Weights of a small transformer language model.
Architecture: LayerNorm before each block, no biases in attention or MLP.
Training: a variant of Adam for these matrices, 198M tokens, 6031 steps.
MLP neurons of a small language model. Each row is named by its layer, matrix (gate and up: input weights) and neuron, and shows model dimensions 0-191. Each number is 128 + 32 x the weight over its row's rms, rounded and kept within 0 to 255. Numbers have three digits each. A neuron's up and down rows have the sign that makes its largest values positive.
After each neuron's rows, "fires in" lists the words (lower case) most often at its 100 highest values on Wikipedia text that the model never trained on; "fires on" lists the tokens most often at its 100 highest values on Wikipedia text that the model never trained on. A number after a token or word is its count.

L3.gate449:096117112129154168108176181155098116123098159186117042146171164132147113102119166090119163139134082119175153116151123107096127146146132141129144090076143115159146152117159111120083090108165132083167154122157140165116044099160063124088145160087094158132108168171117121089104097139120139176112115121139151149175145127146203106138044131187134152127144165063130080101138129118087102114148149142060194199118070081129104081106112080144094137137186081155136138162183149135132172190144124116124167101096162116077146112098122139143124130156133144180119123090144186115082160108111062121
L3.up449:151110157183147170062114144112077132100160145145125097179130108175060172139106117082163097173129136088100167082155110127170109110152122124128130127149090107098142178131143130116123109219152185098171163162130183112153110113135074131120106128114094122099118107131142133053151108123120102115088129124152131121108112130120107061139127170106123139149119158053178193086192143104135125104112181183066126089104150073149071144062174127125136140155182137125149111137137135102169091111154082181135102119143083099148158119077048127122146165153123102185114127059180134067142123092162142130
fires in: "some" 39, "many" 19, "several" 17, "most" 11, "almost" 4
fires on: "some " 27, "many " 19, "most " 15, "ome " 14, "several " 14

L5.gate201:086107131154132173075096157103101149151132107128134170126153119038130074133145172146123147158123125132157125134139111150112139139190095157134130116133092161135028120092107125121126125107194152101084135117149142110088113072110075040122098169078246137114137124174151100119151122138155163061160085121125133134122131175138127158141110098138098136107138127125111142086076068140063135111115105125084147063044085143144127093178156093128177166112105133116137143160127161155168122133182063104150200121111142102142117154122124161167167155130141186163107138070146091149149158101140147110
L5.up201:103169082148124107118166113149064159137112183137172127171127138164128130138127173105142083110090090147072126111127060096095136135164070138174111130138156090175127142096103170159179128146141161102162141113147152102157119127152099111136121113147195165202105145125113138097133143092151192060172106094113127109115190176085118130094146081109128096072142134170101160117135177096109158089177101091086070070170104215087086053116091162075128103125137116101172140102100146143118195142182093142124089151165114146176092110144123130149091156107125117183133140165109125119106068103134103113
fires in: "in" 36, "of" 31, "appointed" 6, "from" 5
fires on: "In " 36, "of " 31, "ap" 18, "From " 5

L6.gate146:143060091079111079136151187166135163123121126123104125107135184065132134136108151074166128156113064127122145129130128127112103160127128119154124135086066175149138187117162164142156146076139113104139162138102208128104098125106140166111106160174114107114163115153105151139130145138140134130072130124138109154110176115171107103130128135070139066121125180102145130114152107223053084176145135130109234118122146115132078118177109124068112160135139140054124068164149160144099117083173091123162108101097065163116121105096172141121143177120119148155087144066103137092193168131160080159
L6.up146:104159139116095143147075103090122162115124121114176164178129182167116155171145103101117163153104144104070173151147139130123135118099078183130071130153094055146106142090130131110170163140177124100179113119116119081159133097076070121084145121082116135181150154169103151135156156113158098107113041130110105101103134160144186128201179124131126083164119085126160179108122182128091102163088106111099100108045191101097090148079117200118128068093147116133100114116120097134148118163083163113155103117121176072097148089162118148111143113162146073185096119159181125095100125140166117093
fires in: "most" 19, "all" 13, "more" 10, "species" 9, "genus" 8, "high" 7
fires on: "most " 19, "all " 13, "in" 13, "Spec" 12, "Gen" 11, "more " 10

L5.gate666:135101114112091114088168136126137153124173133082066082102158166123117168134127082162169173159190131077084160170119122104107099104118143146122098104125114094161116153146108151145126108119172188102122177148108124105116133183148136130107117127102137137116153102089152123146149109112141068102131158082075166101128147107233077136118145179117155094064116177160106135144103220167136123103117126205144136096172156092119073115130108130111139092166100128092144089146057112089187140100125158143139112061100128166130085138111082190178118116170194109187107112177088110096143106124180082139
L5.up666:124107097153143172092134115125171096151121064132130155067157095165094095148147123143168157105150105155178124126101090154165179111177095140128083142117109110153115145124125086112109138162145187092110137114114077122159066073166125110168127134178163066176121092148159106075148186137158162165101148136118214134109119114165182144114078125199104117089152149133121170088137118074120136145113162121164198122165119132134077080079164095047095160146104130075118185115098131079099127181130114173106085152097123072094095156134163139124174174110078109109107149136093161162113132077117163141
fires in: "by" 28, "the" 14, "no" 13, "this" 8, "an" 5, "a" 5
fires on: "by " 28, "the " 14, "no " 13, "this " 8, "an " 5, "a " 5

L7.gate640:111162114155100134140075103094135188144172081141152169161163135167109151171149207118123151168122175123173124048155089136113131130077182115204110118103130073170152141134148211149078127177188124143118126157106130149143147155120152130131119097125119111146138113122133082114120148111138133084161134132121144097136115159152129137164051154137147131086191124136185193122131135207074150171152124153110147088100108121110083093158062110084118094190115067077124084127129174153131127115141172104109142127069134119161144078127109149140120097136057082165107061128158083144175132160105152110
L7.up640:142173110135100160114130104149045144118123126194165092145118137133105134141069127070128097101118134144170120157089079139148124127143133129134067128088073189176155184182085167118092146167143162163137102148169118136169077124084113118162125211201109094099172083166134103174071122116114150144142086135116113082158145170141068130095095122095111133116123110104138150105117208161112168104148071117175137088136126144125104138165121169138196145113122150084103139134135155161118126072099088050104126151077105118211139151126099129084105130160098170118128090159132158183137120170136092092
fires in: "by" 78, "to" 5
fires on: "by " 78, "to " 5

L3.gate111:095119207122091120089132188110113102089101136073122039062183094141163095073134098082088138156036155100134126155121138112108104192139071108116115105129108092101100112127192157129147128151096070119138163123132083147148156107073114147128135102155151123117137083161126155093117136159103160140207164127122143096193117115184128127078157147179112110119184119169146108102142157128131133133098159106126102114130192083109100129208143078119114097110200151135125125159118109175150114160183062116159157135169156151187138148147117107085095089094166113131089113148107109142152130109120175105
L3.up111:107103140107131089123146192119110131137143157136127076135130067165080118066196102166185107119117099165176102100129155134103146161099085096159138093154127227074108091102105108116142160168148107071149126165198101169116137163112123195157155135163188123053120149145102158122107150116110141094127147111118149167089121129191141084130119146136094130100104193120184128109175118177117164092179135150105143160142105162085105075196118135150104100095192140129080132113091131117130105160141114086201112053123105177116082138130100125115033153137119167118115122126123145138117156109126130106
fires in: "of" 29, "found" 10, "known" 7, "00" 5, "m" 4, "used" 4
fires on: "of " 29, "found " 10, "B" 9, "known " 7, "used " 5, "00 " 5

L5.gate686:091084173071112087106082122167126098173179151096128120090116188071098139157112113185080141095107142170197172099140135103166173101130144090142104144144145075102127138102200173131169129160162086109175126147102165069101139150111120098143168154094096122064121122157137159166118123122090127115116054157104119093068101102166103136087152130124066160122155159121158118161172115110167125058107063124124148146120111191182138109158115113149158138159167112173136117146083135127151095144138131102114199151138127150130081089098165170192131097111161191150100091162140144164097132092088086142
L5.up686:147119114111146099136084095150137066168153191130149194173153181112072125106152142161136157108119153137171044102107046130093143171148116133117092085103186161162122114068163120052104129079146160150102148092153048093135108096115127085163124186106140106099115111177091151144138132104101118131123085146122132141120153156153138166098148133111134115122112123116116101155148096123164135123103119222179140146125117173195147106138138105106157094121136154110157114146100147203145145140083104181080074148100094135137111137114126085120118121154191178141132139052130197117088159148141105048
fires in: "would" 22, "for" 18, "served" 12, "took" 11, "did" 7
fires on: "would " 22, "for " 17, "served " 12, "took " 11, "did " 7

L6.gate136:099095111036094108095177153177120191113171152107155145156163158133128142136175087082160126138112163115147154131133084149105106123121135160175144101155124142155106133083154161171109126080066112096162121104133031205116168152066165095111125167153101094118136077094132110165090121148123179115149098131108173094150084194087108088128120109136105116111120138145139123142134196109098136098139128138180074057135127119166103148114105111144125157179143094117099140149124116075172113164076108126128141100177135161117127147126157157163106163135129083109169077163208086083123093180175070106
L6.up136:137134090083115159156107095166084175093115186096124197187128102123197164198191121117113095137153107106171126112094134074122157167113099119131169092167112131107155161146080145140124142097144090127136142144163158108108165103164133163125159152132160079137125144131116097152138081053158106146094165108194086093149081157151084139153104078140123113176083149086141142145113087142114076120092093097145159092103109141110051108192104110167110099056094154143114087084155092158116139131111108132122116133086083065128137113144158065159158108194133181117161210158129109154117110097126105129
fires in: "and" 91, "of" 6
fires on: "and " 91, "of " 6

L6.gate369:121099113079074087106135127140081076133134133089132160143106152130129163149127083072116165143094144129153108171129099157108115083060199146121138112079133147116120151108100106119077111088117096111121114149127134148154135133131141135121145140179119111117192116109165125151158161117124083172153140133142132127082117091154073107181117158163105106160171144111127135162144187065065130070074180119168097144144067114098100167120145111153093060150137136102113127113093107135139130128078150118130168151200117200158107170158085214173142162106129147109137134128156090089138092072236126213
L6.up369:141166089114097149119145108135117132146139105110116194166089116127184173121088072092118192110133117155144123153142052130109029119143152174117102123112110128110106160099117194154073132123110146129152154134150121125130190153166120125142055103191131153097158133099137107147104180085114106167112109158142102147132105122146127113141152108141109122084120102110115117084160155064117121088129134180154187080112156148118071168046141188137149056106107152149161145113133134112104026097106128133129151103145082161196072135080098145098128213121156120082130124118115132110147071141171120183
fires in: "in" 21, "for" 14, "more" 11, "of" 11, "and" 10, "two" 4
fires on: "in " 16, "for " 13, "more " 11, "of " 11, "and " 10, "pr" 8

L7.gate336:114154157102126072143133192134126086149093174136160071117099069110150164140108081155135174136106126131182135137151155133116073079151095120139081109200144155135096124105124044127123108083121074104146126153087146114125099121107077128152103156145082197082118137171078153083106107035182143112133148134122134131150086099130138136129178089098138179111151132065150125124155145133088152103134074145122174093119132112088102104148206128155127155135134116091160111076173110121179107115096193137165142193115108129089215113104190115114133163118114159196108121105150157101097183148128147124
L7.up336:068100161110158119082186168125115109149136118086178130168101080128168173154128131110145127139125100128094146052112124137103145122175107154087108129133196127117145097120111128174097158154104129141183092148198110125180107106122111179140127155128147114104151140140096209133138081108108137130101121114111071168148089096133178069084079131166052120142077126127147097133089115154182078150132076079123123104140105126185108067138092155059114155115105163134126161137163177126074139147162148114120085159058116122111115067120135154114080167148177146182084099142137216137102146130121140068
fires in: "1" 60, "2" 14, "0" 10
fires on: "1" 66, "2" 13, "0" 8

L5.gate205:141124106116124117135088113148127105185168170135089176199137103145174183147099092069115172097140142151102131175146142108079086084112143168121087172085160094130067148144101101110098124079139117097063130133158123166113161181174102141120129102116080165092169148048124153073144169069135046082139157127127091113149079122141142146128164139136112180126167126147140138108126147062088145116124178146154071196135128157093087160115155137150104120145147131159129158092049101182142092137117125119105157105118114151130119158155071198134139152051124152135056115108158115122131100100167100153
L5.up205:106095129077143122198118105128127101190125102099116175221095081109165159149135098055098190106137163193127172188114131107110102138084124122108101130099179168137103176159090070128073091081171124099088111104125124179136099131150077151134111118132104144120153202082132150096139136102084069082178145139167102109118141091141106159181111153117093140147118126125152143106110169126019120099126161131124125188102126112085123148153099132166139083140130109150122154167077095160121082117085144086077160113128100145131098106150097177143152103116150083149110142162168129166146146164179094154
fires in: "2" 15, "3" 12, "1" 11, "s" 9, "4" 6, "to" 5
fires on: "2 " 16, "3 " 14, "s " 14, "1 " 13, "4 " 8

L9.gate705:143129118083146100091096075157076105158131133067111157133141109149094103112105126128122150129171134136103153117204119126087169111156131110111082185140128112139161183200123164135167143120146044101145068158123122118142115141092139124172220102082149177131149096154152093124165136145159132113149140121111136091092096100153074142123123092109136150118196181160105172067092123141110170122053107112125131164117133176104134129117111110111136185178079083148161142134072117162121100096171175080108202072162132078098141072110173144114177113123091196112099100141135109175127164096124130167
L9.up705:128122152095138040140088165112077136097100119138052165113162115132117125151115099114108098126163161058132131193155121123131137086111175172094091125167146160138199200135133092136147099145188089191094108144135100172126146121072127185182205084169125168150122122141176121166145115081111183130123091113131100093101105129113158120168094141149154134135222229139107125134123162098154138116099166095119125155117157099150153110138118103107132135157143087152154116146115104156114137175136143063154152146092106066094133160088160070073080165126062143109155116127110103142142108144127119113
fires in: "to" 80, "not" 5, "would" 4
fires on: "to " 80, "not " 5, "would " 4

L5.gate663:168142064138119116106127127151138163075118142059077121165065145129142192194079115086095138103129160146174200113152137142124123146135159137145129122091156099159144156119143150097101144131150149180201109155156115116078146133068115161123165112094185098118146128127132128169182090120178094116110118128096142139127104048156117146101148126123191143155129131190152118161152105173150133057087122124093129146151138144052153067108086086122131168120107108088099177143050117088211201116142161076138105128102107147063129116076149174147159094110117149102111109152136107131098074126115132124
L5.up663:119139110078182107126140210099108164113070073082101137196080146131149110124126212165113130092136161121111101148169094114170103141080115161178082084120160148199203147121110163138119168094142184121108148177120100159124133119081210192131131141137157145073124142093155146098120146079147163100129114123114148140117117115182153133088151110139125143164152183204164152144169131111136074131139084172104151085152116140129138118158130125100086184163153075123117107152097101099165142139108111158166102205061121147125081077092131134116149112175116127136140124155106108094074096148107127094
fires in: "also" 27, "which" 17, "only" 8, "most" 7, "so" 7, "as" 4
fires on: "also " 27, "which " 17, "only " 8, "most " 7, "so " 7, "as " 4

L6.gate43:130151078116096066102172171152162151100120211138169127164138097134104138167123150150117116166107165160168143096146122130073056147068169165146106090169144082111098122067098140163144146144108157166158169180123125151086127090101109113103150159111173133113146100152126161118125103157145100106096136131061145158156096160193178106146114155082092091137142149185157069127188073109147056139124017076145132100120144116097137079144115102151134090172168097104137150139087132150118120072121095152126188144115122141093120135144146166149192111138083128182117117106089074135146105167107138114
L6.up43:114123165211151133117132148160126142100122124104136078167066088146135132227113116073101155117159128144136094138128097116134116140198176160051089105121112098143086142227110096093066093109120140088165081131100155137127104122182119094175127101156081148136133146088119112172098036137126183142145118123129146166102113132120157139084109105106135122102084124122163156129181113135101133111123161128157116190110129074189120108063145092155103139115128094135084149135066100195140130114164162128135136120062099134108208167091078170148107155153127162197108142149126118139115155123139158130
fires in: "other" 31, "several" 17, "various" 8, "some" 8, "different" 5, "many" 4
fires on: "other " 24, "several " 14, "ous " 11, "ome " 8, "Other " 7, "different " 5

L5.gate196:127148092051125132143137079116100114147126120104137067143139093165142182060135100129160086123093142126125169107146147150113091139113120160124094125144157125149184100162136101168135192180115076108086127159082093154125133142124125164177085165097110155215173105139170151106199178060118083125158158122148225136078104119093086118108041085149105174075207157139138134114157153213080131111115091137145146164173144119107136142137110120143102082136179096140126119128134133164120176126100125116039114117137093174094114112150124101156144190113117096124099151154126130116108118131137128120
L5.up196:119158116128120160072172169156138177092128109209083013141154093142101138156163088078181134102156120165135102071128096093063125123139103144068133113148116162160169111151070089126137164107164133119164135163128116161112102162088112143142113127112088107139133144130107147158139094139153108085058155126147138155129098153136122159145111098214103118085165161147137150161100172106104160137097149077098093132130093162097140130204105150136193135109128133091094147124115035116095158119118113113164123184169154135083164135161095108165145122180159129088170092122153090105154145172171090074
fires in: "for" 17, "into" 15, "over" 11, "with" 10, "through" 10, "in" 6
fires on: "for " 17, "into " 15, "over " 11, "with " 10, "through " 10, "in " 6

L2.gate750:055086136106117136145140186172149151162101170095115169130141065100138106105128093180132113115130155146113164134147192157136150071157168123162144111088103157119149112136204118098078101140172144121117067153097119102108098119165114168154140200171129140118156128137116133167172178105087159138127154085137106104135183181110098166099084132123118089138134143100137066097106085136068104051127090068128149134148115123183139158130078165078135105121103123105105112217106096106159066120156086110146170126120119174176072130155090142135132182107075092143148084150102080139124172125100090173
L2.up750:101070117130107132131151145109130173107097163088085138094161138152142135226090154158095104161090112143140155093135128157144069142158136197164121117102115107124169123168149142110129176135124119083213145103105130132112191174112119152136138153101095086137160127115179126142109141161115142148103091133111053054191038153113160083180107155099128080152137175095127114104127165124150143109153151117167115118124154115099162132156141142110135087110109117155121146150140070076065105222163102142105110082073099115082149100190101119135100189135149193144095153143141083169152085121092122105
fires in: "tournament" 13, "mission" 11, "team" 10, "general" 10, "river" 8, "goals" 5
fires on: "mis" 19, "nam" 16, "Team " 10, "general " 8, "Riv" 8, "Go" 6

L2.gate620:150150098121136138082092163109124172100110114095157151120187082134134086087082179117124064086142113133177164076089093100125149122176103179100108148091167132121164097085112091129142127136191104121157120171167083105093120088119105164158112192165127158115118155166149160127100115078221114131149173090177108105058103119126164127160083161114175150118118157149114098129166085163057142129123164122132175154079088142130088169197105105093073110118170123101114084157122105145130125160076187114174160149131156158156127133137150124078121059168127113137163132184140096133115079149109083154
L2.up620:148142034149184108098077149154149136138144054119104126102177120210127118117209096112124089121104126112145157078123103081112110164152106169189101178137102177115154135150091145153136149123100140165134100156103099122147161148233127141113080156131147072118129118109103136118109161126106153126080099130134077186163142145113128116083149091156161117136104111116119142121129114111128126157154176160101187117077116094141107173136093129088189105087127156137129171149098133141148107114173112159084117154112153102172130138191075138095086119115132086070079165102142086144141025197126109106
fires in: "for" 92
fires on: "for " 92

L5.gate180:144165129124089091132134112121124122153120098000110192077169072126123100118128084099137143154178139120161182126135153155138176096111128094149108119187199137103173082072166074163143128122117117103168136189087148117053137133128145132146168145143154142171113080153117148162180136156188162097149117130134185093106099090159152171145109175152074141081217159151164138154092116100150108146070118098132096130154115124148077131131162109130116226143166105098118107160104100131177163151147130150101177105118085140141113122144095105137160153102093130106144106122137076082110145119091133137
L5.up180:116129119117142126092148169140078136111142109145165104107164176180138136145127142178093096123158150151104171175100020135112134144141097110206083130154148058124179124117116092112101110095136125074186092125129103146169122106101177141118137101115087130159120109170171055111092031107125092155128131158116164167141131109117122156072143110170200094116119168152208154126124131174126122112133115130115132128114138161101189100157142140089158164120170122084162204118166097117121131061147139177118105122117190077096153077085124129150114101119143132094127150136175118148118074096191112181
fires in: "to" 97
fires on: "to " 97

L5.gate68:128131131142057191119124134148076129094136148141117081161157162069112089175126088084146192128138099185137119155082070098157054141132144138141128126121119176178145150097092093161102112090172168132125067090112086155110164079184092084148158180087118144115185114094156102165099098164151162109158173103139182118126132085170109084091155104163186147120121128124093114123110114126075116142136224141161118131128116125116163099195116111107126098119067148176110150170151137144089090135107078150121151135150124069138122167150158152092113138100104127156086125052140122158083144159185127089
L5.up68:107170137130133058191201129140098123157144146147094118150135169108147128068137115139100149155129050189128100168143044090129104165126119163127085077099157128160161096143167188149073129102102084128115179151169061152126162143177138089167073139179141102088128179127092181171132085148177131115139113075166117211144108168128148125107148137200134152147148131101094096081099116123142160098094129112142121168149062150084134055110114183127130076118082113097099196122105119137119125139150105118172101156157096149105092122128157097106093128185148166126115130120137118166121099140116123105
fires in: "of" 71, "upon" 5
fires on: "of " 71, "on " 7, "ed " 6, "ought " 4

L6.gate412:118090145098145044134122111151097058100140132149113142162157191142118123082116158099123151146121108116088149193154136115125155127118147105092113062168115159134141211189170090098099125040132121107140098155149144086179104117117087172132175111092081137168126132136152147101140142108129106106165075145163087095145218145173091082097115165157143092149090150150116193140105140137089189094135149164092138178129065107086069168130098087112142127118095109133156125144148137081146142160099178143080127169140099135177122100176133127143103114195117108141116115110122172175142122101119153206
L6.up412:086177179125130117181120124112145093087151130108094130088111156155083061137124123117149182145095164194127180134112110107157132144217121106161091111126157147185122173161166113111067126140123186124175144089122150177151106163138122083105180119123112143093147044104142104156144186081146111157089141127118174090131146164129106160130134186114144114111102099107122090200128090137108193112103111126176119107107112093124144142163112138109121069121154132124144097114091188132097161211115161171091156081084143106099121067119064167106160131116131092070122181070100121136131109064143131132
fires in: "after" 21, "until" 20, "before" 19, "began" 7, "if" 5, "not" 4
fires on: "until " 20, "before " 19, "after " 13, "prom" 9, "After " 8, "began " 7

L2.gate216:123140121130091116102140115119153142120120159084117148111185156118117069099096112131147164127108087099154109091137117138152145148189157138110111109064096079110170090136235107087126145088171140063115136071077176110128113114115112110143172132140113095156195082094101164125158119073120129130110169120087162091158199099188059165130130147173209143147131194100148110128126119113162112092143164094093112156137069141129080199155135096094093091123166143105130131173125125127114191144192159139076154158123100084107115143197125132143161102096109107145141117129092079099093176117139126179
L2.up216:100178133137124142086126160158106175132113132118155123163094052170172099163130164090160129117082136146126127158148086155091090149137144162049123146132096145153094081096093131117073105165172140133138117148118062113119130073153169096173162114141048194141088157110174175148184105136111167120148093087109113104129137100170175089079138082102108140142183124151128156142107111197120165160057148178128120142135121128076154185187101094138151089136164119105150144214148114151149150125088112146114095189077115100137163127116054151121092069142135104165149103131155125110107148133141080091
fires in: "under" 22, "for" 14, "following" 8, "a" 7
fires on: "under " 22, "for " 14, "es" 11, "following " 8, "pos" 8, "su" 8

L3.gate321:134174165100121113103154171162135158129144141147123120090114104116196064095076119139140135134090129150163151151152113112177134143160104153110098134130146068157144188111161151122197098114192138128131115114042143131086133094116130156123087051066153131113143155131143154113164095132138146102133095152135151053172127107107173107077112133129195116116135152043123099139176130123033139159123136213088140118080134103105143144132161073118135168130143097093075094134139094136143101197182125196138147116097159094102028141120097113127096167146131148127162119086159120101163147114153131140
L3.up321:104170214120171125150163173103140145098099151196156104162118139101176104166137112112175153114148077141127073132146124109142144125093128121188110125145123090163140117151140175120156105175117187071135124161092131099147068156123119086089104136134155141061114129068092147167093101143162099094143098120154160115094092185069155098144144087154160084138113105065153123100178141109050187154142150127093123068187114099145116163057126175108136162091084139140130089101100139072190111145156162144104113135083137110172123123123114093104179151113142151185134118105154160152132184121078121072
fires in: "all" 19, "that" 12, "of" 11, "vessels" 6, "semi" 5, "platform" 5
fires on: "all " 20, "ess" 12, "that " 12, "of " 11, "i" 8, "at" 7

L5.gate437:128118185104136110117106152170162119166152101069128187120117048129158123145146145091087143166121112114100168149186153125076120116150129127152101134141203147072124191114142114105106117124161121124105164177156114164110107124115163166156118122181103154174169134106091142066105127153113155129175133144098121087083116095143127132129079103109085180150167087148118105089129118137096185177108150126087120153066116157053041133113133148155176131151073086098220174169129125134149086140064138113085103173147080116059154118139100169098153143112117104131074129079120157179163109149122118158
L5.up437:163083176124090131103118116183159147165111180130126147162147088115136122107198155113072105121183097112137128156167153136112144102094142111097063124100156115085091187113146169102098139055107155160120159148145115174129110108116139139101167138121112104091176171073096115128136109099141118042191150120130087057087115148132170160137129152153095154140122151092152082126136127085155127168143188112137096138067130089125114094099206127122124129119086082131136108121156120206146065139114197111107117144099084146139168141147086124143171090171179157183097144083159178148143158147068139065
fires in: "1" 14, "0" 12, "2" 12, "3" 9, "4" 4
fires on: "1 " 15, "0 " 13, "2 " 13, "3 " 10, "ed " 10, "4 " 5

L5.gate95:076143219116156143112149124118147140153128137147124136072104173130092095144111137151180181137118108164149135129108093118156134139153104143114068135140117140114120091097075157154094176152103095122130145103100124119119082171108140110216134152145080120161107086093177097137165105147138122119073141130090137124169070051105216130131147135128180093110119165117145083142162143178048120125073186155126117076136083127058132140162169085109073135149142171092104164095088105110140188138161145138149112106132124064131072071176120159175123149170128174135086138124116109169078122086162091146
L5.up95:129124117144169087135105145097073144142170117093101147099100131172119156116172142091158111143139085149072162136123134149089105122190195167124142191177126171105120151096106140143115200108170088109094177164092060090149110170122127120197169077146173151098133092093128078197136146162106102137135122105093124159190104073168114182129125095143144118058104134173130165101114099144121119137098135154085087084168126150078166083143143071100147131132148196148123130063162113159056167126152083144105111093153156069111124093123102165113141126100145181063104103081126118126136108128144148104
fires in: "that" 53, "the" 20, "for" 5, "a" 4
fires on: "that " 53, "the " 19, "for " 5, "a " 4

L10.gate211:110088194126101099158123152097114111175149079105111124138189154161098074146132128144083152117202154111198162130138105136069114137114105189205061069137109164116090177119141151171149088137178110110092120094075118144153167157127105080138083105146107124107070061074183158155077151184195097095103128123120145157168108125115155126181108081164121121119157159174094154159160139086082122083072098101123169106161117144088106195149103130148087130157134136121152157127117111114152108142118145132191134139119142078154116086165147122161120134160075119109084106094109142091155151178119140114
L10.up211:098122094156092055113204172125111102090130134176127110146125102150096139178119110067106121153140118165089151128141055124122151129129170147113079135049081112213151124107122089139141147131117152169155175155103092117096056157092159132127174099145059064118089098166113085094054127127092082174142169148099123100123118138091154144094178149142151165109130167121126085149148137146073113174163087133199084113130163145127182130165151154082126133121152121128102132110094113171138168124087117135132176083087136136149108146152131188169108145126173135148158112092046107132149139144188122102
fires in: "by" 80, "with" 11
fires on: "by " 80, "with " 6, "th " 5

L3.gate673:154181047142084141133099132117176125143147174102119162128092096114102178120195145109166089158093123149177133082144113154116141119149168121116170194119136125134152156132076151099133083130110099185121144125102131103102173183144170164151109072136131089102101105157171180081221155136178071138110168105136119096127149114123143083121104107148063171157127097128093131127144131060105109190178111130124095154112148110109129119099156055164109153103117125101156174052162123103123087105108098157101104134114057132082153198107128148072107166077131087151112129115201113135157142111094101130
L3.up673:128069122181129146140129128203118118183076160141161100104066060104117158159165090140186151088149135115116132229131182121103100152108162120171069083155113139125093088157156097158112128101158116164133090147190064096127146098137154144166138118134187105143095124067148172148139159145183116137177153121122155181178169129163123110102151142090127175177101102185144093084094169122144188147104128085122141065106145118127093130097079057139148109135079137111147121132125165132098068138113128121117141087111137057131148087126147173120069123107103098159086129163127132127080128125119164100
fires in: "1" 33, "2" 9, "3" 6, "book" 5
fires on: "1 " 37, "2 " 11, "u " 9, "3 " 7, "ook " 7

L6.gate576:131178057126147118142091114143121110137150135112108102132093170096169044169129077109180135111176173159142123116136166135139118097140162122114115149102084140172149221133075114096129129171109173167082157127148121122093061139120072145156147103171078100138100165147153162096168150110179123129119089108113135148113164106110146106082104097098177120063122143144152128140099038148120093129112119122057088147090059113110178138091166119055141164135093146151084129136116122089133207148144138103183150123140168160111128115096143167160196095152149125167149157136184140063131108163131097147
L6.up576:140104144141161089160163113153226136106123137103165156158108124105116148157116153120158132107144072165066148091114096151180081176091029098172101145159121164162061150109096097164155136131121107186103127086180150052113139152099164168124090214151100111159132110112112166145179146158110136120132157135142129081100127108150154168094137105105149132083105140217175083133144094152129124117069114179126098098150117126070125117161170139121144132127107137128160110160112113141096102136143067143143074094105126181129123067148104122211148116087142097117090101140106116157189125143181099133
fires in: "first" 26, "which" 14, "second" 6, "small" 6, "only" 6, "a" 6
fires on: "first " 26, "which " 14, "second " 6, "small " 6, "only " 6, "a " 5

L9.gate752:050130119047110075108111137129120190128157134185111133131099107121152111146089133159158127147118137062154103175193141146071047131108218167102092103143139153147137120128111148127100138106153100101131096135159098127072155133055131137104170170131129125112203131157140166145119137138111102136109181100105147173149074116103120097108148181135170109092178140126138170100158161109132124148122177108139104079144138092139159162132193127152132096200138122145122158094144119088149146124111146067180118163160155122123084156150088176122111133159060117183143122105117078105048158077185087124
L9.up752:126129206141138129104090120166148064067170109157097173171176126120152151117153074123184146203142173090141102133123095129089129125085156130156134188100139142120169108126119081180079086113156129123099154119126050130102077120113138105158059135061097112131095058146128138081108098180161131109120123128131114143089071113066106084172108157104148156137142107123119114157105141137086203112161146166129115139096168146119105144176125117160102134122138140150101133208105098135191161161125128180106160122093127141189157147133073099083133146128102088143123164099156130161131197079132125199
fires in: "new" 15, "united" 9, "early" 9, "public" 8, "over" 6, "nominated" 6
fires on: "New " 15, "ic " 10, "ated " 10, "United " 9, "early " 6, "over " 6

L3.gate152:101137137089159096083079048080175107104105089124106161128160087143174109151131162160079128140141134117062122122161094142102138140077157123147170097099066144098138082118152150134157149148174153100200160102098147127137091136092180200149113146144160136145101057088102141124075097101187129114164125104136121110104119101122124131123154156141139206136153214114136157101140074215106130111144110112170115093120113093106087172158160074163164139146062117128130151114129085179143179115098126152130102208092140110133150106146105115119191077143133143062166121115090130129148145114128182103
L3.up152:105132161159137143104092165125166182137102110111156077120170165212122137125146176130151122104172138099163148118146148134145223091137151157101116089137105106092183122096127081080181119151135193127079097078083132190110125094094181132137102112160075130200152138138113064120161119089144122129115052156123123122163129096106170089067148080104214131136126120127169103165157187116057134146093166120110074093089145117079128152129155132139147128153185106099148135116138115103115099134106075154080106160119118152159152124128129139111055125154156141094141119193144137117077147110158072152
fires in: "as" 28, "to" 8, "right" 7, "rzav" 6, "scientific" 4
fires on: "as " 28, "ical " 14, "o " 11, "right " 9, "z" 7